python train.py --n_layer=9 --d_mlp=1920 --norm_eps=1e-05 --parallel_block=false --init_std_o=0.00495 --init_std_up=0.021 --optimizer="muon" --grad_clip=2.0 --warmup_steps=200 --schedule="wsd" --final_lr_fraction=0.0 --dataset="wikipedia_en"
MLP neurons of a small language model. Each row is named by its layer, matrix (gate and up: input weights) and neuron, and shows model dimensions 32-287. Each number is 500 + 40 x the weight over its row's rms, rounded and kept within 0 to 999. Numbers have three digits each. A neuron's up and down rows have the sign that makes its largest values positive.
After each neuron's rows, "fires after" lists the tokens most often just before its 100 highest values on Wikipedia text that the model never trained on. A number after a token or word is its count.

L6.gate1675:458531473420523498512558458557452527490632467484499483544574495458508559528562547565474507489561526451586500566495498517483461472564465446444499455515515492493510551496503452471522496455479485524462555517463506451545585498492548429542559437528513503539482518560483464518583490489443602501580427548542503455508474541398505483468519504509434433512451397582506509489517515498491451455560503477499424562503472468508478492540487452474582511484507505508494572493450457530452495457517502431445420500481519547457496526480508506522527499527493508442531399517438473512490524458518552520522449457515531476487444458519453505506547502515557509498519513468525485567493421528470446472509500566515492507483447488523523522524472546485438498527483547506526492438519595465497488469467495
L6.up1675:593531489468510497526541475516540476424605449486533489461482486502477508542560485564520523537448514569522520530511546473545527532490517487485524517451583524488439500556490439519432440500474453485479544536532495480469541495497556496561477485468528595516496475571466464522560467462430522485581554532567537471561468484478511541499471459483463495531446442495470499518474453561585524463510487530461465570464490467552475448507556525525488484474465501537525510454498473554466444507483541444533466597501478545486498476454514486576493537460483527450580528454461466534477541420418550512524504447558477452493496465541502530512590501464548458474465408495452500487486474537474482449519583482546503489466466570391420437503553550486486607507475495492512558490551528501511505534584526
fires after: " " 49, " (" 15, "9" 12, "0" 5

L3.gate1486:489526482544479483528448476497484529447538506473512527525537504502475467534511487451480455502472548536543452530521478533516465476387484538557508453492510511522470515455531562513514455496497516526474497451469565480525514519563473473511548498458471500430488488544496582546500518532461540502504496484547576499498534538491510491430441539415517479484491636531536507424440539491436553538520483523475465490504570491495460455484468524432483588389480525499469441587503438555498439560487482471512599456537474505556485495445505519581465548460528504489529459487498471478535448473538506521525452465522525525448526543545506479422482391516483496506517492514522480480481478486516470424542516530420509482520522531509506452469579586474498491547416459573499514506485556528504536514501584
L3.up1486:540557543470515465475559516539549575535552549520491551514464445486461452437507548443409558481557528565432509451528505490519503541546589551513512526438503472500468501572520554519448462554524509477501513485496498517547481520497496488486532509440523432552532465527512542548458532534464557506516550546566464463554494490479465499583416481520484497549452553536515442466518502526433474410494446545527502507456492436521438435461413524450517529520494495436535515528474493524486472547530558521493449489513488525506478453540535465488558491502386473471443477447524497497516539569546478560508544404474457481455484534471501554548503573486561508544379496510561555543542490529535494427467497536460472465526498508461518479560436512523470440471473476565501480487532583452500459487476467
fires after: "0" 55, "t" 8, " Gen" 4

L6.gate1855:287500526534503478541497493491517541487504435559450475574522503550551472465462488516529532546515491500460507494499530483529550482450441478524512506461564515509549527577538464407503539529521516493529424487429521484496513461537462460571499490531488458509513477532507531457430519543512477502543517425530475533476477451525483386476463481466559464499435526552466501508495505492509546503499515489497546539509476520496525490489530469480557551507471529474581481549504548520483500465553554479522446449541457502486501563484543485545505434553487509506462514601473425577472484483431495518519466450470475498484484447496468454479520578502463522460505494513542515497504566493446578444454433513454480462562474495416534499464528482427524492477440558529529500572487486481438406552460455
L6.up1855:576451418513473489495462491465464532493450538534460467487505496545538523452498506512489479569506472502592498474485571509527530539555557515562477564455475556438583518552528481535486520472467467463537467494466530539424554567449496502552552428494492493480488454469443538517511506492493478446461470469472544491462532530448464494508481539495494427568511556467379549538458506536488534483441467423522495532467454494470525582397525524474508482488484505427523488494457504526534534499486518499562494464557572562499519546506504491505533488517507463479503442478525466528497494573503524482435508501463530463516549570560482504473452482523488422474509439486534558504474483518531505445527449528475492475527485485478540555438527440491466482518546423511475471409416508555505512562518546
fires after: "1" 22, "-" 19, " " 16, "2" 10, " Block" 5

L6.gate783:584398483587474510422455474514520569449454488437486475537503569487568531514512444468440510566495446498536527438552491508510519467545439520522490470559445553392519540534554451427456496529478466597486526407479450481529532528486526524514457454543514506499508466567461508561415571565479540504482561455465519444450522467556495501538542531472481489483505521514488530499527455476469448499518491463488460466462510516499496591518525510522534522496483535484525503529517492492529433568509482493498537540507466439481518570479457445539578560483451457556513457531562543440453480467481510486494455538457512529461452492496494446489594522498513525533425472476485502492515482546445591444495473475503557503558444453440567473508407500491489456570537495519554543513487508478478517481425511
L6.up783:468524500459500425485427486494484487515481490439502475538516498511529448465457604471463456519471516489501542584486512539481469573449508515495443533549435477604466542542515535494471523497516508489471468527507486537464374469556529502482488436540485492543475575522471554562430492473544446511477516529494443434485548512530493492499430532536486519514519521485545495566549486520548566507494518565525523511465451481491505511536511469444508445480474505498582502496479518502549474493489518475450453492500510448519491372548527510459537501523494534505539510491453521447506477511501526504528404508503502537490497580501539521545486427476439476598516497518587555596444536438534369545545534478449523549495467548453449495449550496506501488510504544447491549450472451487448473502512542
fires after: " |" 29, "|" 17, " No" 7, "2" 4, "1" 4, " Los" 4

L6.gate1777:426547530546369454534560442539494512518508522442442543504495510457522497463525442498467454441494537488585493476545506502477537467500564487504533505465553494537518508471510530457503510460533458598523527453498489482473487554538472504492528561526492526493517486537482481510476465538449436449515552566492518433536526502455478472495439509539526430503545503512484461525509504459516512507457475519503529523482499519486461542529493580495485550474508491560553525535493453500530499450497482577490548418522477488488535563459464492497456510573565468574505442526535486545435555465505487506511550456490538476466481496481537428528492476545558423462545470413453474520512475512522465468451482542445537444461487487451553432460507485549468413523427493558548507537489554551451546501440507
L6.up1777:496509557533530525450497531544446525450477551521502460525512474468519552479476492508542560522490543408496520497461551525495525542507571506443479443524496513543532541461452510587490491484483483507463418491431484498468549563528497522469533490480561530450572431595482513554476501501476508421526445493476508549397512546584525486490499544507499521517461532442487551460500568517548543547475442537541491508524505430445543579531495422539521483534562497481471494480535458552459512487469474506546565491424494479502530357485541539457598510489569517504507519557512435390478491513445470538514457518522514465470482557448467493456551563518535567545503471534419543552511501471499480480498463519529449382515499504469494433506515468446441450490439556462453512498485481537546497498507517
fires after: "1" 20, "2" 13, "0" 13, "6" 11, "5" 9, "3" 8

L6.gate540:551526499481489481540494622499485517469478519484480495566488473461545554519466500504491483571491404520512513467489509506500485509525581496429459547471465520499472514528522498478492542490493538527551440421564496498449541596531483496484489454506501506474479565522495520545570556530518548514459539542451530547554485491411499450545523538513501495460492535509463518461444533503501532540475467530500519539474496494485603554493524494494504456488497439508514471455504477418570436558502486482439508509473503426466503412517483471548474538445468473517519532484467474483464520508540518479447550443477524540540523433495497531482480554478533475541447506522508454439598546475528533462522519548436523478477495475509519476553546496543512503481556450490512509571516460472505517490618490
L6.up540:511577514549521542503428522553533453422496474524471540494495446477534511447496492545430507546521434452505481564515510468468599529508522512440551577450528507479497545527479458458565460499517564468406487527529497508443541563491527507428504477509485499564486504523490538526499501512552497558393430521475584481490566516530461552545446467493429481491461459448509567505497534489537489527515592610479536524521494532612524484445493469531463479544491455545508484548532454467510402499513505568534494535466579482473495430521498491439573519527545439582551494469528497517587522476527522533449518507499526599529475522468509470504509431479529514493455476527446464523529495486449510520559528527437518507567547484495514441524477438504469523508536477496484471555527503495459508446473479
fires after: " " 57, "." 15, "\n" 10

L3.gate941:444465531471583468490465488539512474495537440478479537514553496520484516506477474474497525509467482441526449519547546444486429502573434552474449420434440543462511512522523559472549510474512478462436553485486541557438519542590501549519503581494504484510494481496481488487516459519539546523429439484544504473544477505462506521506513535557459441500516512443541536478537538553558499388499553554543537580536497526524539516468574472496456522530472517476531453557490508515523525525498499508498494522488425401460489411475487536478546504458466507492515505471521444467527539476518492478459491542469481518529422445515561478531489624444469502473453542512489428569441460439529551515468547589513501496487461436509462488568508474520545439544585568519433470492526578566579509573493518
L3.up941:474442518519520429483505483516476510439462483541445490502524481466510469541407489450539508481501543565591557499494446492598530524500489480461568552451435506469475487543473540479526464482501537430547582485470501531441501510606487455559504563521411473532431468424448509511479452530534553533492541494539494462503551534571500425502537493548414487491459549511460478478487594521540558557524506507501549539449495533495558456462604521498476535450506498433472513526452577521561506453488533477502528442523489485450513536507480535495486543474497490443511537428505480485480526538513487507532538538565505493502400471517445508504492596484479502397482450526462509611446418497509506466597515531464508517495440510467576468443524541561517461548535640533480520433577497559532511506544542
fires after: " " 56, "0" 10, "5" 6, "4" 4

L3.gate1700:492490529519517518496438483579504520459422508581504557452570520508556478561499511494459554512477519494454462474537473469550506488540482476548521520520433553572438432500471507555584501560539517441480442415510418524532514457493412518471480457503505499524505466551494542451461549517527461440458495522629493581574474454550518495457423459445478523495483574504425539548535529594533466528540514548458467487486490548507550539544548474525445541485442526520429469502447469514503514596488510500463491514473504450555499458551544536559435534523551503534483491469503502469429542522500516448516552513514520464528525387476572436456437554529553462490477453522443506491487510519462475476547433504497495492508438556461488460520500469491464454490462556512507503487480508551523460478538495
L3.up1700:536516514484503506486476533460431443463444434507506507436492513541589531516511506529439493573513472493477464493513507503556529518503467489531486507457484386526515476458466506545516523475468461496603511448530519485530427461508497494496542501535500488439567461441535503467505471496513499453417473468533521544506502529589393515470521424471406450530518520460425474497475428463543497486449527578493461543465518521549473562562490538466516505486512572504468529499565470506481463548452568514561473434476538496451546486451498512551464529488538452483525526498511518506469549475570486485468584494516535525443527455513556461469463496461451466526490486510500511515475457530402515514534459436465503525556522516406542476497491499528439552531601518474544473478456519491537497542504529
fires after: " " 47, "1" 18, "\n" 10, "2" 6

L3.gate198:499488473475519442538555483555558511555461523503452481459471453508554443482490517475510540504526456452485541549497583461459477530494522444453528568496473534527398534486548495542461544515517503508530365502496454550501496452540479522544444479484474516501510542536483480567497536470443603481531557462499519487508446523466492505484466489498489530410578447487488471516503517477513518503433550463485500532483451472436554522482502458506454485449442455442584484526532463509448576503456544485392520533405502476512445541491457515526434452525476444377445508539436519556538493572529565494434519440492534522574532420535460439470532475428484501495528548440463508481475502535547549542508466506464600555485478525512554509491495549492602481538492500493578517491418488515498452543478514
L3.up198:496519464457521482526467522485534521591477514511528514470517562595448478568530500484513469488506607458571491374512502557509544538453462623524507467495441586557516508519528518479529543546542484458498519511488434514523530460512507530497548556467494518553518484395554598549514439535516455565491511500475457500540468469490454490494459544551526485499511484529559585548521568503476571432448485509553500463524467553476495561392434476429524453441483529512493538531652460526509420494440468502467482489476503501502494539554484497441511515519440501452517480463497487455575570540476537492536528547556463438585536494558503539462494520502440530504514487482505497522512555486457469421524522447528517560457554547485512485489487535508513527494523490491586477502519506522550488544476537
fires after: " " 41, " F" 9, " a" 5

L6.gate70:518464491493522487470426524513437470526535550463514509520531417420528448394501480477447512524480454538514475526524414521572447547495481482564590466538496510515553517487516547567537485535540561410497566577502507517485477500577515530569566408496460445426529476467466543531477530597496454462447526492571493559545566533501543600526452476566498485528484461510471475451522477555526460518472493520487499530479491510525491597468544462446578420536524505507555491511525471512562483512507498572518448543477538521570530464457501503536528484491456475520460503499529466543483527485443476526500521528507607439487472471435575535519526559487500511442476503501432463407443522525439516471490508491496566514510494482517531558465504531478524506468531507533459522555509527544542554423529477
L6.up70:440446500527483390582572585532493452528509408518587519537549506479504454515576548556505477557483562543472439483563481458533521495505452565510468470459461455501526520569552487521479514481521502495457456471570553452525563561517531510525538492526485549424465541502572564521453510560541505580502466495492514494541491506565488486417495471482495469514480502449447536524467593509551460470484485419488431560515492530464485555469450544544459468526561459484521499546539513501498521517477490503469530461502497507513524518459514461529484474489539506495458497510569500491560519563463547479485469487475489497478500518403568470454484461486482507512513512461430490557506509432548578510524533547445462505530455528516471516479482494455573528464472513537456555528517495489505567510563504
fires after: "0" 35, "2" 13, "5" 13, " " 11, "7" 8, "1" 6

L3.gate482:515518504515512547505577512590477486505422497562524441532481497519577484519531536537477520461501461463464440521483534496502535526539530475463539465519513523558537432464446469573568433504535512550501532544522518550439505497515469524499510515492545483464525449487475477557481422542489433436439520509483509497498472499497450497449513435416446563525459480498496529471537526485520483488501472482475489470530476489463498551424494467520555499534510470506544534453525469476534479447491551539528541556506431445427520525463536497509463511519518455429519554579451493558549463554465489465550455468505540482528480498508540498482467577516518446482437554508507551486407537462536577538540478533460518504493530451452546548525555530471451465498546527484449494510643549522485439512573449
L3.up482:565541537550481418531523454507594524455539431564554479503491525506582501446440496508484506468496522503500549526551504580441530457451525539579479579509521507508415446535441523528526521490491561504492557513513490499495452540449431495504490513534411508464461526527502459511565528554552465494440562486469443522460517546543497532488490490479549474458549526476484500522489574506457535475498481472425445592479517561445546478501471530502498515483521541490518437496492510487439469516458529514512585462553499524515549541477573498521498480490517434456428501489528490541435484588490517461481548465448530454443505489538463555505486521503518466431555472503516510433519449502488420492587419525468604512582510501405534435475474513519448443471525499520522441534456408478471498511500529
fires after: "1" 16, "2" 13, "5" 11, "0" 9, "7" 7, "6" 7

L6.gate256:539497469474537483506512575473495550539507533510390507521497505552482514494515495521525487572557453439565533447550442486539527461521486451457464529552480515510539511517471531454477531539442501533513565453530533535460468525495470513401510430521496474518503558577476501475465587463549561532496506495501449557475534547482416486466507471393559490507586509503503543466455449529440489500548565514474441496483445502495471536566563421490593500459486506518410481542496501415526470482471561519452524533444461554477580421453471440501537530516392502517509460552476440520491569512462517563539515435475524497503458507500532441532486514506511469410445466504498491497495471489516496503458496563493487444503537534495459476431491443573515493457460462491500527489527494506550533456479485
L6.up256:464537446524485506487502487518501546507477574488477502569481540482448508509459467430533431494485507523472450448526506458551507471476443506534467530483526537477573598594510564508565586550430493459537459486568516544500463494503559485413480533593464520455480557538547489491452536508559507499465487543488454482475528509570427428451509479470534539539457568499461512507427495430510547485528462494529447544578431579503503522518470504520516504491524479583524498531498476457529564500457477532417521546426453449472505411530477546461501536524544566525477522460526531492472504512481508503512523464435525554473465517460484505553514544542502391538492533533472503463454490415507470450532555539506513420503512467590522462446464510546560471468510497490496507506573473522498502514553471
fires after: " " 40, " |" 11, "|" 7, "\n" 5, "1" 5, "e" 4

L6.gate778:553501523523516458452514545501498457498490470569474513542472491429496477532479451494488551496472579419544474531473502499514519536536472438503516530431532495559466555528551492445488535463509457494499458476543499552477535463510465524501465465494508527516434559518464527495498423528475454471436515528470482542418475464607511514533462557441474514421476457478573556514483528512453495548528557425469488522559505506447477512498534542479495514566473525446507524498592554506518526439563479558561459505487526489585483446484446480487514514431476456523536533533583549515543544482473461462486571540516553423468499464455541546487558579542457411448482514623551426526485477462449433464543498519402475462484450512537524554538514473493548394571525465503427557492447469459516452455566442
L6.up778:416526505470462451412576555511493488474499466468498544520541479501556587556538470525431496504574510526468486464481541522542574518566404492506547522479442478486535544534510440500455532495452521491473528524455419492467537433542451458468505487517438563467479528554451461437468532512518444462465503484440489474518545480518523521506432449501442508520464463491505476540494507470516458479515501496475587444441469493548528480542511524443478426516468432483539486534579524538505550378509475534545391414477501514476456591462503600489553533476488480538514481492530490503507431530566499435475540589533515529506509531518552491463510503523452428427482532489502503449456452615499497530500477453457518537540469508563453524508607502478544543495537487522441498491565481487509493500523585
fires after: "1" 27, "0" 12, "9" 11, " (" 10, "2" 8

L6.gate1458:506508479414559516508513572480540593536541471581481497554460431455501444536513497557469590490541549545546579534480583494538459535541445514501497429495406489469477556466475514526504501480464490546419489465472431601495549436527528543548572575569501576496500548460509487502515494487511604462500479526517484507514446527494422498497480460519453474467496449524510467495539490411557445446491485516450481514462527507498448507474500533448455489538489567577465416506510509455537501464446536492468484531450509531487493451554482472469506482485490484534480497505473539502514528490518510474483527528557441531502570515456553426512466429436500556494531484539586520507521493476419507520522461501498476492490495463455546504449497471493492466491495536493523492510568454511491550500459454
L6.up1458:498539464498404432490596474500465492493547427467507465425547484535490470517490500485502469433470511519470492493527519513443462425425488506517555533484496517480468562527490606512443460517430471491516494510402491473495502529437469517458549525553547540472527485500479539507479452429458485463468405452564513470478451466510437543509554510515474484421506471499527463524520485511523570469515493540525517536526531560518495451547495489449453447492490534531520495520533493498489520477458474445509568551533546592498540480539550498461493524413432524514588433484511466421553561474516514501518487482541452493462501413507558584514446550469498482528515470522545483548476456532447492545494547507540586537479558469520474451444533451586506570500498515474510444394585469488504463472494519
fires after: " " 59, "-" 4

L3.gate154:492490505503477537571463483460488474491462474530506571584529513459444494476377499547498485515502453570530529494489494505502489449495481472459568525544482474453504568448532532496500429450553414497596538555560492517426431531503537513462517469473512424524472531570536545526468523496504538466482519477408490537542534464545473456477486513432498489472495471510533497486466533450510474456493531440503576508477480521547509489593504443519436462478518548499528538516531469507445412515548520532465506535508587460480523484392485450501552555500447539570414536468465514516543578475499530463476496412473468562525466562499517506533522438438437490582474511563547530502434569525461448577423511465445491518462554477475544517460490445484547494475485459478477500481502486571492507510419480
L3.up154:505472449433460510477499381458494450562513477502536552623516550485460467506425501507526535486559502548510520539548528524517501518517441528505485516511460508498513496477540520463522459504484522448574517543473437576491468532488501546496498417447530452485514474552455496536460491507499449565448476510470460487457582536478515463473509460470459448480503524477551399490459467478479527475491430464510497511510515470505499513462466477533495491508578577470464396493492488525542516446542483513487478519458517483482406491488483591543527566475500486570413558501506500498529538503561507452468510444432469581455503509452499450541540524536507483532520466524549549482432490520523509522430486522477534541489446542540458538548530529483463490514446486500536514470447578525512512480480556
fires after: "2" 26, "3" 14, "1" 13, " at" 9

L6.gate1503:409506497515529487484556441482529535531423424513495421520476497517481563502499477508425541401484523568514490487428525551443522488488483453530534445518489546489512474465523529493458471481436453462494409488606469509493432425534550443541447546467526476476551533558514459523599544572476445469446534519485499541415490479459543461506497455429520535552526524468491476486518479465473501533514458476424534472428530474462438499513480450463458504533562580514485477493568524438560510536462502425511515479532512480509509494584462487524492561432424498485527473521519502523438488473448532464516483445486551510521524541466490540469552545529477526441452494477536461498506499486445548525495483519548451407544546418517527507480500477455476457505517491460488505526555586484558491561509553
L6.up1503:466469453543535499505492482503466505508454516465472529535496539553469479538485430500562421485483526543483465463474506551517535553530447542525552510544539562558550460514503429487467473458439486438528455525517476539519527451466553488484479443528500517493416500422503423509527578499465449569465542509516557555463553533452456526484514476538471508600555432469460413480544548492562491504508497491512451530592528532452526489463518527473500564456484486433531554494417552519580470511493509502566495424475485458483508449562482561471485483577490485491511534511453476512538493479463530493512480522525551493569526556487518554495499424516480458499490450484534466570429521429497468555488477517502481509425531524462503478454555436488462451503487551470558459514464555468531453587537505
fires after: "1" 57, " (" 20, "2" 13, " " 9

L3.gate1644:466494541512478450496493500408549482432433466553499558542522465452511538517415498436495467507511478512519601472539554457530482485442468467526535511505412511532522456477492475472481417508500515498504513486488568506502441499549521509502513468571479471467477485512529511474487470472564475499475544517526505546499567499422534493520491533493546499436413464473527460471560458523471468474532497499483507449479563548571497511476441520560528540548507519437519469521501478579498549541567464609485541527519464515435487442477512459511551478435529490502556489463490441564447463455500487482388571530474530492497500509549466478531530500464485480499409479512491477467556475519466538511495427563573473479548501574478443555498418492474441479489567563528538455570555479518406506542435522
L3.up1644:454476566511489498405431513502485497483441565480463554511412492530530546491529546468426479456567530576483461531472513511520508507481474428480486378500494489489475501534480481496535552431502500504612454531444456494509491452535529455471404502473492476475561530476483475502449499547511529425501530524488477479485503544485503433509457502483448503493506460468491488479480508486480451567488483493513542408448492465470538515440479479502477420489517528445499460526424540520584584499507435475517533525533525541487545491512497518459519468556524489576516515483520492506503494469517472471467508497539498479485470484522482438497470489573459441505509471450490430447437460589467460521477544528418465501562455514543472502584535466524479498485574534541518537536542571410593480523608564
fires after: "–" 51, "-" 14, "2" 13, " " 7

L6.gate588:595466484496482489470455558474507547491556491468491457553613471488451473470490475518508470558571466521491600486477465475566507457497513476429502570446495480536497507533497431494530568477545395511480522459586508554524436467566531518505559494493492515513448500547538390510471558465492511467509446512538509475495431486502516470465525536559536509485470491539430535512495503518563541517500497565499544497476531506519484417529532428485520585519587504542470494490430513517506548513487471488486499482465526439485587500495486437559475512518476555522486520544455573475518439491499465432485505446463538474598503544515519485590547508547520494491517568435534502490544446442524515433442520559480421502463451515515502539490457484501480461430463490545535490605533571527547525431517484
L6.up588:476476487480558458471550380521468548544435541544499459510486524503556519485508486586480529529525517527435535454489500480533496504567445508473563471440436469485572503511509518555580526518519398525553515535492477524519530491552493461446513443492463502540508430514519455418477516458495572540545530506533552508476504470459502523526507544522511440477421519444517558513444503476475490476472617519483488488438509506474429497454447497456476442541523426543505493575455472509520452475474528569460522586492484489541520388426578472568449536492405516481501523506550522485485564503467515486521501492515486504495498512481598515543495499492467521489498512438516510444565519436522482468526475492465481481501519497521528463544540486462472451467551470519494537546561530543555473567519557
fires after: " " 49, "\n" 5, " (" 5

L3.gate9:506552540506472428492458509470509505454394408504482467493443471520539549493541435517473514519488538462518544529575457520449475520522509482541515468513422536538412468533615424467491370555476542453493450458498526487523484521549465482503518519496468552465547466510502471497466467500444454493451526581524472456516504549407458463464498434556553500451490459506546490527491482448543449484544519526574426496533511500515515483486551485547454543499453535516481438546497566543560485464517578501514505447504529449531518504516604433457478463450534509486515566574503486506538528507585446512524512539450458529502503475592485525544611553527487490537466426479523466500503449467506537585421440493487506479502497470536462522533586438522492486530534525539530540498534475484510461506470523
L3.up9:558568552454538489435574470526577418496491536520572512519445427500505476527522498521467517562551541521471368577483515527495486495543460446486478501397472501550581484553460456471488478457454522516502489482448506508488477445496569493520544486560606498458440457484552456535541422578503451447518525477501522488459497533477478422512481483550468521421521494533565535457523450448437550461493505456477439476543504474461542531425524572563493519507429571488494433469495521479526467508517506531461472432430453474472447507543463522508549489441492546506537526489566479486557539482518519497447545498531576581463519523499501508482486461485494486453374501448512525507543422570462522547506422539498498515559504469572432602491500481486495519521481441518486487546491554481436507568522502
fires after: " " 66, " (" 11, "\n" 7, "-" 4

L6.gate1821:486471465492499510560471504527465540505558447473566525439539437472521475447494490591525562510450471503520471555510519478441480559563549466562565533427400541446511561502510503445527521523522479525550481469509434514479538488488542472527506505576485513443510555465534530613525507496517537435489608528531473465432514506515406501430485571544450552485509514580527544510551515484487547466476523472513481462478489513434429543481528461520499509493413525456586474472521489517452474503497531565476467496473495445429596545553494445521421517540457400470423535476550546525569465493491479531499540494472568495497565525542455516577468505494466494480498568497575500494498571491537505504552514500503537542503494442532500499433470516542534521498525521467465499521541552549506493579493541
L6.up1821:568509463555470544487528466551510536479487495503460472473454457510468424579483467451521507519475479494465496468542505426486520550538512473435492519473467565528559567524544463585428504454469458429508447517585423526529495478489441522516532480494445569570492490479455526474507558440451531516572463428542525537523554438520519507491591482480500492499508576484500503477466530408429515440495466566558507441509500487523444574527530453418540432448520417534474488399501512463507443462528485432506537494497488496519505454527505583513461494527547544516487471472469430506470509554540567543479493415513467521513513526513495411468522477486480462486512481497515461496476492503454505509512515533505451509471533542514488449432465436490534548530503456523529471514494525473489441450474520
fires after: " " 46, "-" 12, " re" 6, " con" 4

L6.gate119:485462530434433429521509496462487472493438567490444539483468451545534438525469544486491587407476427570529488485530530500415458471465506492448451466517503495508526528539510527459522510536589467549448520481583532505491518407476456478547502507483490526485603460460452495562492502570507575510476496512547460593459490505451533544537536512463511485502561484448470497449464535514514502566535516524521453496491547529536516478467470517464515579511575490514513483443490564520504499569535496428575436583542523491477426548492516471481479462486500504483513546507553507564475501515558480486469549558523442478458477531506465444521510528485528518514445514468426473510547494513471462453481502525414503571510489586526475554490450498435505457472534563613499430471558451510460503453490578
L6.up119:469516477530446494563517547520530451497484456525405513551588430510459417614489489476503528508458528503469599494577419474488460562576477573489445548464510487551462572482494472439495476502478477465502515432501495535438479436514522543438500496449478458451507432477474474544510503546476556469534518510537493561513467455422547445553513537474560549480472490460493503516451494498557516543544540380543484476480543494460485467498500485470507486529518463520481504492468558554485505526488480538416460495505444476522510482511534551511506517525557503522480526496510457561473469468488509489508453506501446549519465554483467459461528535449537460509533475459479521393466426511535469544499521442403468486539522531485450535462484519481506522505517522530514510514445469475475499551587517
fires after: " " 41, "–" 24, "-" 6, " (" 5

L3.gate1142:555484448509423464561485518500484542548529497510485492453463514455499529512481472395476482541511559534465497529548595478470539588517506474440454515534552470476504475441518526495490530546512482521371457566457474475486491519442508501501533473449468540516527590533455570530587487529448510487472487556566574441536478467534448478485470454573465477462488481484526508530452518548465491544498465478504481543547447443523497512540521495522467505487514520459478443559539502429546453518537499496533519446505506507412554559431465413481496511551484510520514472521443473482518495424464495512458540438531469499486479503530510481512499522448464439469496517497550480493471453430491513575461450525459482430470441456463473455527497462505514459461494480515571498459547573458526499547539478
L3.up1142:471440561513492423495508520527411528497483443501529479453459466502537419474552452464433500562502575502453476493488461492483502483512532438518543498521481486506553472485544453464460490517463498516568509504492509476522524555439505481473534483501533544517474476587460453483520638473505536506475554546470526432446563558503520537488482481558484472533482535488442499442478534508536443510387492468513500443523515496484516554548507500540529470489551576512513495537586460430543460505520537469408465494478568519454559525439459571443440454549498510560439420486588467465492522473509460504537544471535472522518454499491466504448504532487512531548467448517494574561497517538511386413491464482461525475484479480486622443460421477521508459534497516509447498495532530497415482538511542
fires after: "2" 54, " " 16, "0" 8, "." 6

L6.gate1255:493484525483550467519447528423527481546492480472467528469549519464528488483487486569501455408459449485572515463589483543501524445437550469509540503543541575473418532442449471471533488497499524482578516481467395535483450513578462474587566525500484462489538457485469462520453494535499464509472526480474435560459424548535492512508471518508402513494511519521486555566515589570531544467500486533537507509477458517530505501462433528451520445526560491425516542512494514497495535458588430545489524518533499527489580491557512507480498466507485541546397534526488508478517534523461525482523525447512453449515472532513479413489560574434674474504505469483507577453489496512493544501487487464424502499504553558541587551553529476520506438525505490538534558489448505511477527515528458
L6.up1255:448557504513528481467564472480515514493484501461520523592451461457516441517481438523480444494500522453550424488430445554533481516482437480556497515461455511392449467534447493524440567488501528497497540466458435480482497495562517580521537463494569517467538530493483465514492506578475431503457507450523550560512522521505436536539485542430572498498515560557605482465475531538507517444530498583478491453496519419539509538496514489535503434443497515492453498536584490512441454454487429480484553521500511523505499517594516526548496513508464467510515500516483528465434533506504533515523461560490542544510591500488523583539555535564509465489473528438570456533507562516488413506523534510571478503531529513558428509486526513501529451541497512527498460537541519553456503506488485
fires after: " " 34, "1" 31, " −" 7, "-" 5, "2" 4

L6.gate1504:490521524465538497481458441515517505494477432502517490581504485472503489504517490511498466441544502517602633413535513548500539457515535462503518487526468480486519494510479405512530564632521479535498528461548494442502455516457519557532602509486546518501426553447521439461495393508428458452512557538532532528506492523431514500496485487550428538521486453488492458530499531490469541526529526457432475538441476457524485506559498534480492492538524525533553439536531481473466396456516467505438467483475517512551507409480486478572520540506475403447481467474481462505545495488476474441562509393551427543489481548447479514574510551513523496507506550568527486492491502519419523495542491563514519472434519526564515490547462498535527474426510501455530416516486546500562464553554478
L6.up1504:428532457487524501530518479500543509484522502476487559522487418438510462470515480527466460476474512534574530497523526536474478463462543538492580537484513439550507519497488480509537550581498501477516466459565496488499443516458485560534584515508516454525439577435529455451469424506463442520483514548484534482537514532448515471486474522590435564510492481458553469502445505486488513518551509488462521511448497508566495500541493523530547472544538524499568466521492544582490396423492456493429491494498469536523473475479458432556514538461457382448483491459499532519555516540506490446506521438533407513463499528516467470511529527546523452499473510539496466426489470477446557476509524518526475485446556550523480491557454498482546438479518522494451408582488530456547461537519465
fires after: " " 38, "1" 22, "0" 11, "2" 5, "." 4

L6.gate1875:555532441493517478559435580519522475522435505557510467526502492567408511560542513517468525507475517539514423512512546520459603516519487448491468499528492510462579506568510498419489545466541475520536499534441462525507508439457512485508425470494471518505595526526479571521555612471569525494471546500555562568509486599516508425499475445494483489512520503506486555515461506441439490528581472488567467529513502521556480492583500462476539490471534467485468559552452544461517452523454454530543559513448498508518456431451489502467501528475437569460462466425562500508544560464497551474544438425507488423563516528473515486600522504482559514580521549496483546579555527472482573491505582549545549552522478527483463484485572541541518468509455417495520517525551467494566533461463494
L6.up1875:536489461431419532549501503535476498484527500501460472483500386543366465577435516480507446508492432468446440473464431483469480569531469554522484487503491524581534543456519487550550504571520507443503541450531502535571498456459497537471490435502525481548435432510511491490528546500512468514522474549479444462504521477499464538515476498474537502540514474576515448581560517448459496450494516494526520529506532479478511455503531459515439536510485477493557512564537432534462529494522484496461448495407508520562608476486526473583514532499486550437444494500468426477516499506567511511482584488470528499445479469449492528468526483507492478476554506508490467419515463502495527518553474512553504507550497465485465481471493488451493508430517547531534475514516452487478557459476546
fires after: " |" 24, "\n" 23, " " 12, " Team" 5, "-" 5, "---|---|---|---|" 5